Weights of a small GPT-style language model, trained from scratch on English Wikipedia.
Size: 2 heads of 64, MLP 512 GELU, vocabulary 3233.
Architecture: tied embeddings, normalized queries and keys, ALiBi.
Training: a variant of Muon for these matrices, 245M tokens.
MLP neurons of a small language model. Each row is named by its layer, matrix (up: input weights) and neuron, and shows model dimensions 16-143. Each number is 128 + 32 x the weight over its row's rms, rounded and kept within 0 to 255. Numbers have three digits each.
Before each neuron's rows, "fires after" lists the tokens most often just before its 100 highest values on Wikipedia text that the model never trained on.

fires after: " United", " I", " H", " Mich", " (", " U"
L4.up498:118139147149167151084237152118075133136121177165075168067078123142162120092155097117130138155157141165142139178118138196130135081069090084153129129087137115185108153138107113085139202135153066163138111117104157125152098103140097165126117104134083137145136168108148108112189122169151146110115149118145083085114098124103107125098063129112151103133169088146137160119096154164142094120150

fires after: "-", "==", " \"", " (", "===", "ic"
L9.up423:107123186096116115081093120171111113138187132158110163047110134114152144128088135092103082145118130172108086101134110105123181105076116098158148147114116145179083168148090126151082157124125097171120181125126111171142122073135170112093109130086150138162145059110106110120151134115128167118150123142111118076188055145090159108148150142160176172083183191139175116155105146085126058151139

fires after: " S", " W", "S", " F", "W", " Be"
L8.up63:174129142085130139123124125140120177103139195106132144095074147086100102208154092075186122175108172122121141204031094122134109143100173165129131163127137116138128085170119107175121161136154138161128154175155113173120094108073194191145124191151139120116115106116110129101134103131161101149071129126071077148130106087107122107114117074065124114172129144159105072095135146118140131143068

fires after: " pr", " O", " New", " An", " Pr"
L3.up151:164167148125148110102118132120134121097115134157094149103144078157093132120122132165181091089175115116095096203087143187075145084102202143092136151122091136133132076146058140143119094139096129138035112199165141117123114144134173162093100094089145150154140139139101117111112145132159090136143118156165092091134140164135108125130152091183121162102117148209121141121077134139223077155167

fires after: " one", " a", "n", " an"
L6.up408:129131055070150165099119112156134071120131140101133130069156147097114171189092113136110090152182165092097127144202097162076127126101159161122088112145158131141156188099133140115112158123093184146140113159129070146167139152107103045122132150125107136164158125137073100121133134155097126136165140141148150170159058084094078118195126169146130144162099086190099145128087107177170105102090

fires after: "8", "9", "2", "1", "7"
L11.up456:170091122165145110160138091126142135137168181092159148110141131120130155108084117195176147135175158105135100128062142176127125160123168098115128103128072118136186146082172200152121112124085183199095123165119105110129103092084115095100064131148159168105135165088092143131102141158155147083094189104150068082130151157101100115186121126137143144187146111125171118165155092107150136145108

fires after: " e", " m", " em", " y", "m", " l"
L4.up235:115134128123120091134111111128197116116173148150148154188097133091165139194143076115186144214136177094120089185176142122112115172118096212081118158133124118087110105109156135057057133120121125131108124111095095156124116138167128105176156140118083109180164117103143146145151067176138133050134089142082175112156158141122120124144105167151182117124105124078150100124099108115170176108170

fires after: " L", " Port", " r", " Sl", "L", "os"
L4.up231:153121125111167096132159121098046147132168178159172121132102125140077176086152125175112136124150103089106177118124147137129105081137180109137171073079100090109073115150139128180175073161166117138085109086122184108148104102062093125120137165114135171165115101130094124117139120141094081075148091148151188142104086112147122133130158129156129122116146178128195191077122095122178169104128

fires after: " T", " t", " P", " dist", " Th"
L6.up144:176122101135105109146101150140088157097080098129073129136119063167091132116101153162095089133160125125167172204045160110160166077183186162166163104123109147119067131149067160076095107129144073122120111114121125095113097129111145181085147118107111155165074135107158111116158153129096140196188072113132092144131091109153190145141114130072153112151122097147100114119046163160127194138137

fires after: " ex", " a", " per", " pro", " an", " or"
L3.up495:149125116121153058106117096140136095139193140102093098122120107138111168100146184119102117180196167134145128109171155103110208098139101037154161113078185179114144134178073100082103112126154141121127182159133147120117110129117143108101149165129102110119103108136150078102145102108137111129114127168098140150106113166150119077153080154177101190096113121091076137130048100111160104054110

fires after: "==", "===", " ===", " =="
L12.up202:188130134173104104186147112172147215084096130159131126182098117079084109142125132109132106128116130126135136160071117127090235118128142082130119083133062141162144141079156158159140120124093057128082113128165099094129126060136071123164154108160130150143120073063039111105147123105075162134137126167166156135106119138148183102094084136174143124131132116091160127092168119152157142158176

fires after: " A", " U", " I", " M", " E", " T"
L8.up31:138098197170111143103119135171150092127128152147049149150136113158161127131182114123112109084148048107122084126101155189091125110140091129193147124146092160147121092123122128097055095142120199147125113209138120105192139176143087113047096095164103124108128120157178192056153095158117152124111182145110118155079131121096144154162139093165132082088128165161089146123120132119171170148173

fires after: " t", " d", " N", " l", " y", " P"
L5.up461:191133119111134124129086073145145118193121103109091142120096122163161195151145183119185072186141105084069149091137097184118181107172089148180170121111169142132119091160120057123122159149084120146180116159157163133108138134112138117100083140141121097158162128137139070124122129093130119098133142128128178097097089116166130081146155163119178094106133072183114109134117110134165120122194

fires after: " S", " T", "amp", " M", " t", " B"
L3.up504:120139148105151104118122155114133182145176090159102123143115099177113106152151139175162139147110114107172158105144044106156174112161093100159161135146179158169157095170160058164088168098081156199077089165085142146191136088094093105166076141107149148125066140122145138098127126159200120105126123127152127103106049130123092080183194141137084155146125129110158132115111110095146103177124

fires after: " in", " In", " Ab", " B", " ab"
L6.up319:136094155099135149121104158166178108155131126091114143095152099153152111093078167100100077173169072071118129092173191167163156141162161140157115077121097086106144087157156089130134176111116077160161099156148113076147126164123036100179188100095183109132159101181113174163122140151121105104099087130125131140112099147120174102188099140152137164178118157137079074157138111057161081129136

fires after: " s", " (", " h", " St", " S", " B"
L3.up326:144101110195131091122108177133201128123152165096118129091124105123080116148134134078133067114117128090177163143085116051145168168190150150121137057149126111126178117137053179092144121138138114138179131126120170140152171114132071110169103077128121156116146125140099122142091106096121120105087079112113152095102086159105092137139105140138139136121097085151118089148127171168169130171088